config = dict(
    num_key_value_heads=1,
    init_std_up=0.0462,
    train_tokens=428200000,
)
MLP neurons of a small language model. Each row is named by its layer, matrix (gate and up: input weights) and neuron, and shows model dimensions 80-143. Each number is 128 + 32 x the weight over its row's rms, rounded and kept within 0 to 255. A neuron's up and down rows have the sign that makes its largest values positive.
After each neuron's rows, "fires on" lists the tokens most often at its 100 highest values on Wikipedia text that the model never trained on. A number after a token or word is its count.

L8.gate562 [139  62 117 131 127 162 170 167 122 125 108 114 119 213  79  77 145 143  95 129 108 153 141 179  88  88 118  68  85  95 119 121 165 107  98 116 128 133 123 135 137 134 100  71 118 106  83 137  85  78  74 119 116  90 169 147 132 145 118 110  34  99 111 114]
L8.up562 [176 139 133  92  72  84  97 121 162 146 144 179  95 135 150 157 139 160  99 199 138  88 126 168 155  83  93 114 113 141 159 159  99 124 155 158 111  98  88  94 152  93 125 111 102 108 181  99 139 111 126 119 184 155 158 136  85 146 154 102  68 157 142  89]
fires on: "|" 40, ":" 12, " (" 6, "S" 4, " L" 4

L10.gate59 [ 78 114 110  82 121 119 109 164 112 146 145 160 143 147 111 131  76 125  81 130  41 123  91 145  70  82 161 118 149 151 144 149  86 113 111 137  84 132 154  80 109 107 106 136  98  61 156 112 151 109 110 162 142  84 144 121 130 145  73  65 144 131 181 106]
L10.up59 [ 98 168 164 161 153 149 156  91 183 162 126 119 148 161 112 168 139 145 146  95 124 148 145 144 131 115 157 151 108  70 137 126  93 134 105 127 132  97 121 134 104 160  96 197 129 166 109 142 165 109 102 164 206  98  93 142 152  72  61 134 138 140 135 121]
fires on: "." 96

L10.gate255 [123  82  88 132 118 130 148 127 107  83 149 169 145 119 147 131 157  84 154 119 100 131 112 129  90 162 135 119 125 150 150 123  90 155 156  75 180 180 101 136  94 184 159 197 103  94 158  84 110 113 117 113 162 156  78 145 105  50 178 100 144 146 112 170]
L10.up255 [112  89 122 152 175 128 140 133 139 150  91  89 155 165 113 152 106  57 157 110 115 130 133 118 127 203  76 123 145 146 105 200 122 138 181 100 187 156 160 166 109 102  68 156  91 172 143 139 116  71 127 112 142  98 110 154 137  93 133  97 156  85 121 124]
fires on: " the" 21, " at" 10, " of" 10, " located" 6, " km" 4

L8.gate27 [183 132 113 133  69  97  84 178 127 159 105 137 159 119 191 163 160 158  90  93 138  91 114 134  98  65 108 118  95  98 206  96 167 154 134 140  66 143 143  83 141 158 125 171 127 195 153 147 107 139 119 176 114 154 119 155 134  80 153 120  87 150 141 115]
L8.up27 [165 149 158 134 166 156 122  71 177 105 131  75  63 170 127 124 134 149 132  95  46  93 106 149  90 110 107 137 140  73 178  86 181 147 104 138 128 125 170 158 148 150 143 125 109 108 104 122 153 111  90 118  70 127 144 157  73 148 161  99 137 105 133  93]
fires on: "-" 25, "m" 12, "s" 6, "ph" 5, "ini" 4, " par" 4

L8.gate383 [149 119 101 126 145 165 103 157 124 102 184 137 146  84 134 200  65 144  96 158 104  94 190 189 126 118  93 200 177 119 131 121  86 155 134 170 112 122 111  14 177 141 130 147 116 165 119 163 125  99 119 115  93 152 118 132 149 103 146 137 111 141  60 151]
L8.up383 [ 85 148 202 121 176 185  94 140  87 135 143 138 111 209 143 136  76 119 152 150  89  62 106 145 131 166  39 154 129 117 117 120 128  99  91 123 189 109 160 165 160 128 165 130 112 110  66 105 159 109  86 120  93 160  95  72 136 118 134 136 132 136 101 160]
fires on: "-" 44, "d" 9, " mis" 7, "ong" 4

L8.gate162 [151 132 112 176 165 150  93  96  68 150 195 194 109 137 117  92 140 177 129  84 105 170 142 109 136 114 189  67  85  91 175 144 148 126 143 128 155 127 164 143  96  63 162 150 126 120 161 118  47 150 140 109 135 138 178 119 194 168 173 155 159 143 180 162]
L8.up162 [133 106 137 124 105  97 144  58 145 142  71 120 167 131  69 124 108 124 119 134 139 122 118  71 166 218 156 121 149 136  98  78 121  83 190  86 131 161 132 146 118 104  86 133  80 169 135 127  84 127  63  73 187  86 133 128 149 186 129  88 122 160 125 128]
fires on: "g" 48, ")" 7, "ut" 4, "ar" 4, "ur" 4

L9.gate268 [ 75 159 104 201 118 141 150 144  80 187 160 107  90  89  82 126 129 120 149 120 121 150 133 129 128 109 102 101  90 150  59 172  79 154 151 186 202 152 213 166 140 158 117 116 131 152 141 104 147 113 139 140 162 152 154 120 154 101 157 116 129 163  84 100]
L9.up268 [125 102 144 165 116 186 216 144  85 142  75 124 121 179 116 115 103 149 162 166  82 186 112 111 148 182 146 107  95 141 108 176  69 146 110 160 159 155 207 112 108 166 117 170 168 145 169 149 140 129 115 143  87 148 113 119 166 152 118 123 162  93 120  71]
fires on: "-" 26, " Mor" 10, "'" 9, "g" 5, "/" 5, " U" 4

L3.gate76 [100 134  51 158 136  80  94 150 129 146 137 138 112 132 109 193 105 170 113 117 146 160 148 140 107 119 136  89 134 140 185 110  77 159 136 141  77 127 142 201 180 100  91 151 111 122  58 168 173 115 155 156  66 118 151 131 151  99 123 125 122 161 155 162]
L3.up76 [156  99  40 120 126 110 162 187 104 167 108 124 113  63 105 144 136 146 120 196 115  98 133  90 130 153 161  89 132 155 134 126 113  89 141 213 108 150 118 132 156  94 146 138 113 171  99 118 113 146 159 141  97 104 108 137 123 129 148 120 127 124 135  84]
fires on: "." 31, "=" 8, "OR" 7, "ara" 6, "ian" 5

L8.gate479 [139 131 148 137 107 137 147 114 141 119 154 184 116 126 109 106  78 106 157 172 125 102  72  72  88 147 125 138  73  93 145  88 106 159 120 107 103 113 143 232 109 116 101 101 153 134 124 148 128 119 140 126 113 116 110  89 138 103  70  62 135  67 125  98]
L8.up479 [137 103  64 110 110 143 112 146 182 153 142 173 125  78  88  69 119 153 179 179 153  87 101 118 117 106 156 111 110 132 145 119  85 147 122  54 138 110 141 213  86 138 120 142 119 161  88  76 201 117 132 131 131  62 121  56 139 149 127 139  93 155 129  87]
fires on: "=" 100

L9.gate551 [104 103 149 178 155 101 113 143 128 138 107 130 107 144 120 144 112 115 129 185 131 137 106 129 100 106  48 136  93  76 130 162  94 111  83  97 152 148 131 123 136 132 162  81 123 167 104 128 120 136  90 176 115 119 153 163 136 129 125 158 104 142 115 182]
L9.up551 [106 155 127 140 170  63 100 152 151  96 178 156 116  80  98  93 115 155 139 126 171  76 129 111  67  94 131  67 117 135 110 157  79 114 112 100 125 165  61 139 108  88  72  86 147 126 103 118 141 157 142 156 107  85 119 136 120 140 125 146  92 104 120 159]
fires on: "ti" 52, "si" 10, "iti" 6, "uri" 4

L8.gate549 [ 65 149 139  81 145  71 125  65 125 149 131 112 146 168 100 162  99 188 109 104  92 184 144 102 135 130 127 131 133  72  85 140 118 134 168 108  82  56 196 135 135  75 124 154 135 176 147 119  65 107 129  62 130 111 164 145 123 147 139 128 159 170 148 160]
L8.up549 [168 142 102 124 160 108  77  78  90  94 142 125 160 156 187 180 111 154 141  94 142  98 129 108 156 157 113  94 110  62 129 106 124  47 167  94 132 120 185 140 175 111 145 152 149 188 154 113  77 100 220 106 131 127 122  99 117 195 140 156 139 100 128 172]
fires on: "|" 38, "\n" 32, "ir" 4

L2.gate545 [130 140 121 155 155  77 136 199 190 123 110 149 158 154 155 135 103 184 150  81 101 112 102 125 167 175 124 120 160 167 145  88 146 105 155 130 154 145 117 174 237 140 158 171 136 112  98 126 185 156 132 122  69 110  78 124 144  68 162 114 105 131  94 142]
L2.up545 [134 163 138 136 100 163 115  62 101 149 154 101 108 119 127 111 110 114  78 114  83 162 151 177   9 145  77 144 112  58 133 125  54 105 161 158  75 130 159  68 122 166 123 122  79 141 131 106 125 146 140 126 105 138 118  97 150 137 134 124 160  69 153 159]
fires on: "-" 100

L10.gate288 [ 96 117 133 102 168 151 159  82 106 146 135 143  94  96 151 152  73 159 132 145  66 101  85 158  52 152 147 150 170  92  73  79  98 151 193 106 176 139 125  91 175 138  91 112  97 107 116 173 140 124 172 131  59 109 135 119 112 155 152 129 115 181 123 121]
L10.up288 [124 160 168 120 129 129 123 162 110 118 148 116 109 135 134 199 102 120 145 135  70 140  59  56 141 109 129 107 115 121 121 101 142 167  81 137 162 191 140  92 156  98 124 156  93 131 158  79  98  97 138 145 174 130 105 176 121 116 151 131 136 146  73 114]
fires on: "|" 68, " |" 24, "\n" 6

L9.gate74 [178 136 146 164 101 153  95 194 124 162  95 137 176 154 120 151  69 142 141 142 117  85 138 150 140 118 136 134 140  91 128 116 116 122 116 126 120 167 104 112  92 186 132 135 142 187 165 158  93 153 172 165 114  95 116 123 128  75 123 160  88 143 109  46]
L9.up74 [113  40 134 113 115 170 141  48 201 139 123 119 114 157 132 168 160 140  93 130 116 144 147 117 161 189 121 117 155 135 133 124 132 153 138  96 146 117 150 163 146 133 150 140 106 148 123  96 119 144 189 144 142 144 141 224  23  88 156 143 109 155 139  99]
fires on: "-" 100

L9.gate553 [ 88 115 123 129 185 116 146 185 117 148 113 146 131 105 142 112  81 196 174 112 152 137 130 140  94 182 115 200 113 135 120 144 135 117 172  93  90 202 160 145 108 114 104 193 117 137 119 124 106 176 137 142 154 149 132  75 127 144 118 163 143  97 100 118]
L9.up553 [102  87 107 114 103 130 140 125 192 135 145  60 115 104 100 118 216 187 127 179 128 103 132  54 104 187 114 165 159 147 114 190 133 144  96 168 136 122 175 103 161 103 147 110  99 101 149 148 191 123 124 105 155 102 100 152 133 122 126  94 145 161 176 124]
fires on: " is" 58, " was" 14, " Pos" 9, " became" 7

L3.gate157 [101 175 141 179 155 109 113 121 172 155 135 111 127 174 133 133 108 166  32 152 135 101 130 174 126 149 146  72 147 160 100 155 127 127 134 151 117 110 123  45 129  85 151  96 132 130 115 139 128  96  88 174  89 124 143 129 110 151  92 171 161 129 104 112]
L3.up157 [143 176  66 126 145  85  77 134 160 156 141 116  98 126 123 137  77 159 155 217 138 162 156  81 219 156 102  72 149 127 106 136 157 111 140 109 129 123 170 101 111  94 141 135 123  80 146  59 154  99  69 185 114 150 172 116 121 130 113  65 185 140 146 159]
fires on: " released" 29, " chart" 13, "ip" 8, " release" 7, " hard" 4

L8.gate401 [128 125  81 140 148 119 182 152 162 126 181 165 169  71 146  38  67 127 183 176 115 111  82  91  70 109 129 134  73  68 199  94 112 145 120  96 108  98 147 169 127  86 104 149 145 183  97 117 169 130 136 127 101  73 108  55 130 112 123  98 137 144  86  80]
L8.up401 [141 128  96 107 125 107 122 141 159 121 134 124 218  96 119  74  75 139 175 165 148 120  75  75 107  96 158 120 106 124 130  95 103 142  89  85  97  89 149 165 131 124 102 110 106 178  81 118 217 135 117 110  91 165 143 111 153 146 119 105  98 135  95  95]
fires on: "=" 100

L9.gate46 [162 117 142 132 105 155 107 127 131  88 142 213 132 135 114 122 172 110 104 117 117  81 126 169  97 141  92 122 117 125 116 154 103 181 110 100 169 111 149 146 144 165 153  89 111  44 169 134 111  94   7 143  96 116 169 144 187  76 112  88  94 121 130 108]
L9.up46 [125  82  91 108 116 115  86 127 117 122 110 178 123 171 184 166 127  84 142 137  84  88 116 204  61 113 116 117 119 119 119 143  72 181 118 160 148 150 104  99 172 195  93 107 128 104 122 151  95 124  74 118 114 125 140 124 134 111 145  87 123 189 141 144]
fires on: "," 61, " (" 19, " |" 9

L8.gate280 [159 134 125 123  72 103 118 163 149 159 130  98 112 193 135 131 149 163 156 153  75 125  83 135 129 149  99  98  83 118  97 107 149 133 153 126 138 148 154  54 180 128 147 162  58 130  64 154 181 155 131 176 149 111  95 135 106  72 135  87 130 152 134  83]
L8.up280 [102 153 192  99 142 179 120 118 116 117 116 157  60  99  65  85  96 137  86 108  97 100 110 134 111  67 110 104 118 134  84  76 140 139 165 111 150 138  67  50 153 147  73 130 150 137 127  89 111 125 169 110  91  97 140 125 112  85 133  81 123 132 168 145]
fires on: " |" 20, " (" 19, "," 17, " he" 9, " on" 7, " and" 6

L2.gate200 [149  86  91 137  79 166 157 144 124 136  95  62 152 187  97 170 180 149 118 130  80 126 144 175 106 160 160  68 130 128 134 116 151 119 178 120 121 129 105  44 129 153 126 168  87 128  74  97 103 164 142 121  84 102 134 131 126  97  60 137 188  90 148 150]
L2.up200 [171 103  78  99 119 144 145 174 131 143  96 134 174 156 123 158 217 173 122 164 124 115 129 119 133  87 130 108 118 124 151 114  99 107 177 138 125 104  90  88 148 176  61 151 110 121  34 100 135 166 138  71 115 118 122  78 150 128 138  94 149  97  94 122]
fires on: " Gu" 25, " Male" 14, " Men" 8, " El" 6, " el" 5

L10.gate210 [ 90 166 145 157 125 162 103 155 184 155 148 106 161 171  85 168  90 141 104 175 144 144  86 196 122 134 134 135 180 107 123 173 106 138 107 171 133 144 151 122 162 155 140 130 110 212 138 102 106  98 116 112 145 151 136  77 136  89 147 102  98  98  59 139]
L10.up210 [134  79 154 155 182 198 158 117 124 189 141 130 131 145 110 126 122 133 106 179 135 101 125 106 135 127  94 128  67 160 163 142 129 152  90 124  88 182 169 201 139 101 140  86 124 102 111 207 118 134 101 142  94 175  65 145 152 159 118 125  56  80 111 130]
fires on: " \"" 58, " un" 29, "-" 4

L9.gate422 [148 176 124  88 142 182 134  80 111 108  99 158 195 125 123 136 191 114 180 138 133 163  54 167 135 157  93  83 112 152 109 157 122 123 191  79  86 151 130 159 147 138 109 116 120 137 152 182 156 123 129 117 145  76 115 145 114 140 128 112 113 133 157 134]
L9.up422 [185 178 115 136 163 143  75 121 101 131  96  79 100 101 104 175 106 132 113 112 112 123 136 136 142 156 129 157 134 114 170 140 194 103 149  91  75 165 153 159 186 134  83 119 126 153 160 115  99 148  77 103 137 124  95  74  48 114 112 115 166  97 131  68]
fires on: "=" 43, "\n" 14, "|" 7, "ics" 4, "\n\n" 4

L3.gate480 [155 137 143  83  92 102 118 130 123  45 133 126 160 129 193 136 122 181 167 106  92 109 119 134 150 100  43 101 116 114 159  91 126 105  92 143 152 108  87 167 104 130  96 190  90 126  82 106 129 120 115 134 108  97 178 104 116 106 131 117  91 119  95 133]
L3.up480 [ 85 111 111 122  97 129 136  85 140  39  91 103 120 122 112  99 125 128 158 132 154 158 114  45 141 123 118 100 130 150 117 132 113 117  90  98 108  51  83 125 128 106 132 198 142 188  87  87 160 121 104 168 112 105 154 134 118 105 137 159 103 178 112 135]
fires on: " =" 27, "bin" 7, "ou" 7, "bit" 6, "be" 5

L7.gate424 [ 92 115 114 117 101 117  97  76  89 182 149 125 139 172 124 158 109 186 173 128  85 167 129 152 103 120 153  89 161  94 160 153 113  92 114 107 178 142 131 167  84 138 139 117 137 135 154 118  70  96 123 140 171  71 132 140 104 126 123 165  48 132 172 140]
L7.up424 [110 172 105 169  51  57 134  97 107 127  86  95 124 144 126 174 116 142 190 124 180 111 116 142 110 108 138 135  93 141  92 138 144 127 133  97 165  71 115 118 140 151  62 174 120  72 157  62 114 115 100 103 117 133 133 119 119 102 176 144  89 103 166  75]
fires on: "ing" 22, " and" 13, "s" 9, "ensive" 8, " m" 5, "er" 5

L10.gate122 [128 109 108 190 117 140 167 149 120 145  97 119 180 171 134 138 116 127 114 154 110 205 100 178  95 157  92 123 103 118 147 166 179 111 155 143 151 123  92  69 158 134 154 103  92 107 125 108 114 109 128 157 145 100 126 120 117  58 152  90 119 189 147 133]
L10.up122 [163 129 146  95 160 131 133 120  74  85 128  85 101 170 196 110 150 121 179 110 128 126 125 151 108  89 139 113 118 133 117 112 160  99 109  98 114 186 126 231 116 122 102 103 111 137 105 175 136 170 140 145 175 179 156 111  90 123 108 187 116  93 111  80]
fires on: "–" 66, "-" 4

L7.gate299 [120 160 137 121  82 111 119 171 146 111 132  91 175 144  68 135 139 117 172  56 118 114  68 139  92 106 135 147 136  99 173 161  56 139  82 160 128 173 128 124 157  70 142 154 119 138 148 163 152 138 144 140  85 123  94 157 143  74 109 150 131 139  92 120]
L7.up299 [ 58 149 156 149 156 142  61 116 143 121  71  99 117 151  81 128 183 112 127 122  93 161  97 123  98 177 138 173 101 111 157 156  83 180 108 125  89 155 105 123  80  84 123  80  94 151 145 160 122 148 104 178 111 125 115 154 254 154 166 130 191 110 128 144]
fires on: " of" 61, "-" 22

L2.gate630 [105 146 137  66 130 151 105  96 100 130 128 119  87 102 145 203  69 137  87 177  76 141 125 103  92 170  93  61 122 130 118 120 110  99 111 148 105 116 118 124 105 131 107 146 113 146 218 137 116 106 138  35  77 140 104 106 162 132 109 110 119 143 102 117]
L2.up630 [ 57 121 121  95 179 157 104 104 114 105 116  83 130 109  81 164 112 128 114 182 156  94 185 176 115 128 121 161  99  59 149 107 107 124  97 119 112 118 129 112  67 178 119 146 101 126 127 169 107 135 110 129 152 181 114 155 169 149 103 144 168 134 115 172]
fires on: "." 87, " See" 4

L7.gate332 [137 134 117 175  93 107  78 128 142  85 192 142 161 163 166  94 120 140  80 127 131 125  96 110  78 108 159 163  93 171 109  63 149 143 119 131 183 118 178  84 108 119 163 138 114 114  99 145 123 135 128 105  89 125 121 129 181 143  99 109 112 144  94 131]
L7.up332 [ 92 129 155 166 130 195  60 120 126 179 131 107 132 111 103 148  99 104  98 187 126 131 144  92  99 139  82  79 123 168 131 163 116 131 148  90 137 133 173 134  60 112 131  82 147 136 130  98  65 111 140 114  62 146 130 111 124 160 165 104  52 106 150  61]
fires on: " \"" 32, " as" 17, " was" 12, "," 4

L8.gate498 [ 60  96  76 104 190 126 173 124 176  97  77 137 141 110  92 124 123  94 128 183 109 159 104 141 137 125 114 143  76 122 131 117  78 158 153 110  79 159 171  63 178  97 110 152 144 142 129 144 139 165 163  76 106  78 143 120  97 145 139 109 130 183 103 137]
L8.up498 [146 142 107 120 164 166 136 116 102 101 191  80 139  93 114 141 143 128 126  82 121  66 134 173  88  94 127 144 124  66 160  92  88  76  97 143 156  64 101 140 132 180 130  94 107 163 150  81  98 134  98 121  90 131 196  91 117 172 155  98 199 104 146 126]
fires on: " (" 41, "\n" 29, "|" 25

L3.gate153 [170 191 183 110 123 159 102  93  85 145 115 122  95 156 159 142 112 110 148  91  94 138 126 146  90 147 111 103 149 121 136 160 103 136  94 107 173  96 124 133 189 103 112 157 137 197 117 101 168  60 159 118 158  87 108 144 134 131  82 141  79 151  90  89]
L3.up153 [125 134  63 134 116 148 111 100 172  99 104 183 148 128 119 113 172 151 128 141  68  91 182 108 109 120 118 159 148  72 138  76 179 146 151  99 111  96 132  66 103 149 182 153 191 146 105 138 118  91 102 155  98 124 148 143  87  78 126  99  98 167 138 140]
fires on: "-" 39, "r" 9, "s" 8, " quarter" 6, "tt" 5, "ione" 5

L10.gate484 [ 74 177 160 140 113 118  92 161 134  80 112 116  75 131 102 159 126 100 131 104 173 155 138 183 120 157 191 101 106  99 230 100  81 181 136 160 155 149 214 131 122 128 158 115 135  94 136 121 120 149 114 127 128 112 120 138 152 111 111 112 148  87 170 153]
L10.up484 [137 112 142 147 114  65 100 153 134 112  88 108 107  68 156  74 171 137 131 104  90 146 154 125 142 110 115 153 187 122 141 133  93 163 116 138 175 150  96 161 102  85  81 137 114 135 143 112 154 123 109 120 101 128 154 106 174 158  99 101 131 110 167 118]
fires on: " as" 17, " by" 13, " while" 12, " only" 11, " of" 10, " when" 5

L2.gate278 [ 86 140 157 137 112 129 113  91  60 176 111 117 107 138 114 150 110 105  77 164 114 144 125 135 121 142  79 181 124 118 116 131  95 121  94  77 156 101  77 151  98 144  88 122  73 119  99 131 198 208 145 171 178 106 114 154 162 130  97 135 132 127  80 121]
L2.up278 [130 140 143 154 104 121 153 131 119  45 121 132 198  77 130 155 166 164 131 168 102 148  88 147  98 108 116 141 112 143  47 119 134 137 134  99 132  85  76  86 122 144 120 110 146 187  52 155 193 163 132 135 121 174 150 114 125 104 161 144 148 157 156 112]
fires on: "." 26, "r" 12, "age" 8, "all" 7, "ze" 7, "s" 6

L10.gate378 [162  94 135 139 173 131 131 160 114 114 137 136  95 104 124 174 130  78 120 100 144 123 100 148 131 129 119 153 142 144 107  59 119 138 108 125 156 176 135  72 159 152 138 195  97 100 159 159 137 116 163 217 149 155 142 157 165  74 114 128 170 105 144 171]
L10.up378 [111 163 155 172 111 138 125  99 109 125  98 151 127 105 137  97 103  66 160 147  98 110  63 127 104 138 133  93 148 129 128 135 104 147 104  85 154 142  83 131 147 153 140 117 130 152 150  95 145 128  80  98 117 168 117 148  93 133 138 110 161 141 137 115]
fires on: " on" 18, " continued" 12, " as" 11, " along" 11, " started" 5, " is" 4

L7.gate439 [188  66 175 108 110 129 122 162 203 121 102 136 120 136  95 129 114  81 107 149 115 118 154 121 142 154 180 116 107  87  87 147 142 202 140 125 121  84 128 149 187 128 170 131 107  92 140 110 119 167  92 170 110 124 176 107 125 171 163 111 169  98 139 142]
L7.up439 [164  81 115 157 153 118 111 138 160 101 139 144 156 114 135 122 150  96  97 133 113 145 111 183 100 126 132 146 155 140 127 166 105 191  85 116 137 132 128  79  97 165 126 102 152 149 172  42  79 141 132 131 179 115 197 135 123  45 184 109  99 127  95  64]
fires on: "," 23, " to" 19, " than" 10, " around" 5, "and" 5

L7.gate88 [117 112 132 109 198 132 157  84 103 186 100 163 117 104 123 232 103 132 198 159 174 159 147 145  89  94  81 154  99 138  94  45 141 163 156  79 144  84 160 151 101 109 130 123  45 147 130 143 108 127 130 108 111 168 123 155 106  96 129  46 177  89 168 133]
L7.up88 [ 89 138 139  76 192  55 101  98 167 111 146 161  87 184  69 103  67 135 123 116 117 137 135 137  98  61 147 159 159  81 126 129 132  90 117 121 178 165  95 187 120 142  97 138 127 146 131  98 136 191 139 150 111 119 126  88 117  96 175 107 116 155 164 134]
fires on: "ti" 36, "si" 14, "one" 6

L10.gate523 [ 77  96 157 155 141 117 118 177 157 144 139 127  47  93 136 116 142 129 120 158 102 116  88 164 110 173 163 176 135 123 163 160  90 151  93 100 125 154  65 101  78  82 157 106  79 123  99 121 154  78 150  58 152 158 136 133 109  55 131 125 153 112 120  99]
L10.up523 [113  72 118 116  42  83 211 110 142  83 141 123 108 153 155 122 135 173 132 196 138 152 119  91 150 156 176 157 159 170  97 149  80 146 106 147 162 173 109 115 137 113 128 101 140 122 133  88 144 113  94 105 123 139 122  92  81 175 145  93 112 123 124 113]
fires on: " with" 27, " is" 12, "s" 8, " of" 8, " received" 7, " was" 5

L9.gate465 [ 54 169 116 100  83 147 113 161 192 109 128 134 106  80 197 140 134 122 120 104 153  86 102 163  77 168 156 154 142 167 113 165 175 183 139 136 120  94 111 152 113 170  59  85 111  92 161  77 123 104 143  77 129 111 131 148 135  76 139  70 126 114 141 144]
L9.up465 [127 165  81  95 133  82  78  90 133 111 137 124 102 134 196 165 108 106 118 101  74 131 114 138 135 155 133  87 107  78 101 165 138 188 133 137 134 140 135  89 150 122 184  82 143 150  80  82 173 114 142  96 148 112 193 123 134 107 154  99 103 101 113 117]
fires on: " of" 60, " |" 10, " along" 7, "ous" 5

L8.gate390 [130 164 144 162 101 135 133  82 147 107 126 172 165  91  91 153 136 107 173 134 104  66  82 110  87 138 144 132  93 122 128  76 140 162 125 135 139 148 139 197 116 141  88 162  95 183  68 147 196 144 117 156 109 172 122  95 112 120 129 130 162 110 130 131]
L8.up390 [119  97  94 220 130 126 108 176 145 136 119  92 142 133 116 136  89 149 145 123 141 113 103  53 145 139 151 101 149 162 128  65  95 136  73  83 152 113 124 128 154  92  73 152 138 128  90  84 163 141 131 169 181 107 111  89 114 118 136 136 143 134 139 119]
fires on: "=" 100

L2.gate60 [140  93 139 163 105 155 116 184 135 146 132 129  91 132 132 157 114 134 158 185 186  96 140 156 175  81  83 100 169 154 107  70 132  90 144 121 142  97 139 125 144 161 126 124 182 180  69  72 136  57 137  90 159  92 123  93 163 130  99 145 134 118  81 128]
L2.up60 [ 99  56 121 149  86 168 116 175 132 185 132 153  92 103 129 129  96 103 136 171 201  85 122 102 171 112 105 113 127 162 160 108 101 118  96 169 108 154 148 161 115 169 108 126 175 149 163 108 107  96  95 110 134  86 133  61 208 119 118 170 121 143 114  86]
fires on: "-" 19, " Ja" 18, "=" 7, " war" 6, "men" 6, " people" 4

L8.gate381 [129 142 208 125 103 129 139 145 122 122 187 162 201  88 133 113 143 173 211 151 130 180  96 161 118 194  84 142 158 114 140 116 104 122 213  87 123  77 146 147  98 127  96 134 134 210 132  91 131  70  90 115 100  92 151 192 106 119 136 121 156 161 197 140]
L8.up381 [161 183 104 118 149 133  99 157 164  99 114 128 112 138 141  38 141  89  84  94  91 106 177 137 104 120 133 133 129 170  47 133 120 148 113 140 119  88  82 111  77 134 189 147 130 154  61 106 118 158 124 179 127 141  87 144 125  98  99 199 162 149 119 107]
fires on: "=" 96

L9.gate379 [162 174 166 112 189 153  73  78 119  64 117 100 206 108 127 142 145 169 149 118 100 129 105 132 126 132 102  81 130 128 139  81  74 118 168 121 149  97 120 188 157 157 105 144  94 178 114 147  99  76  97 119  65 100 179 103 115 164 154 103  92 176  76 149]
L9.up379 [160 141  88 148  83 128 140 147  76 146  87 133 137 109 120 132 114 119 121 115 139 136  87  95  72  67 171 166 149 141 183 121  78 131 138 113  72 178  61 153 106 103 145 123 119 152  88 108 134 193 171 167 136 122 129 118  73 125 111 121 110 124 151 150]
fires on: "=" 100

L9.gate207 [153 169  92  93 112  98 164 143 124 165 152  94 146 139  88 131 102 156 133  92 106 133 156 145  87  63 105 134 174 107 154 147 180 130 128  97 109  74 135 116 200 171 129 140 140 160 136 134 146 125 130 126 128 122 119 121 159 115  92  91 129 147 182 121]
L9.up207 [116 110 115 123 166 130 139 112 137  89  90 144 144 117 155  93 126 121  83 141 164 201 116 157 123 125  95 103 141 121  93 162 104  83 112  44  92  99 127  54 140 143 160 191 157 138 197 122 145 120 156  76  95 128  94  85  84 162  94 132 103 193 106 154]
fires on: "\n" 34, " Gold" 12, " a" 4

L3.gate358 [164 123  60 125 143 134 150 184 207 159  81 154 130 142 143 121 167 154 126 150  90 150 111 149 101 124 162  92 149 161  77 118  96 142 134 172 126 148 120 143 131 158 133  98  57 137 139 115 149 114 155 114 126 132 158 134 125 130 103 182  96 120 113 111]
L3.up358 [172  87  94  93 115 133 103  75 172 141 192 167 140 157 117 147 157 106 115 125 153 144 127 123 126 172  94 130 117 153 179  98  95 120 117  36 130 112 182  71 147 146 182 209 163 158 202 103  90 105 126 104 146 158 149 119 121 137 157 106 102 208 166 164]
fires on: "|" 73, "ual" 8, " same" 6

L8.gate378 [105  90 141 143  91 130 108 115 154 136 181 221 143  85 101 143 156 112 109 152 183 119 140 110 108 152  95 140 112 117 151 135 119 136  95 189  49 155 138 153  98 109 146 120 162 118 124 160  98 170  98 165 118  84  95 152 145 136  80 115  86  64 194 151]
L8.up378 [104 135 127 150  75 119  93 199 106 173 133 172  99 135 146 164 136 163  92 169  88 108 114 187  79 110 142  63 214 125 120 117  60 142 128 126 119 114  73 189  85 116 135  63  84 127 146 147  95 166 108 136 133 114  92 107 143  70 133 103  75 153 169  99]
fires on: "," 61, ";" 8, " (" 8, "\n" 4

L10.gate616 [118 158  82 140 153 166  91  81 130 157 109 112 115 125 129  94 124  98  75 140  94 135  81 156  98 112 149 119 183 154  92 139 155 138 120 154 241 107 127  99 154 156 158  87 121 131 123 138 113 168 161 153  83  88 114 135 188  39 157  73 154 165 158  65]
L10.up616 [124 130 124 158  62 167 140 158 102 131 121 119 135 136  96 158 147 140  46 155  89 100 127  63 161 128 110 144 155  65 119  74  61  95 142 123  95 176 122 164 170 126  90 124 168 172 170 113 114 111 170 112 121  87 142 128 144  93  94 117 150 113 150 162]
fires on: " |" 30, "|" 11, "our" 7, " (" 6, "0" 6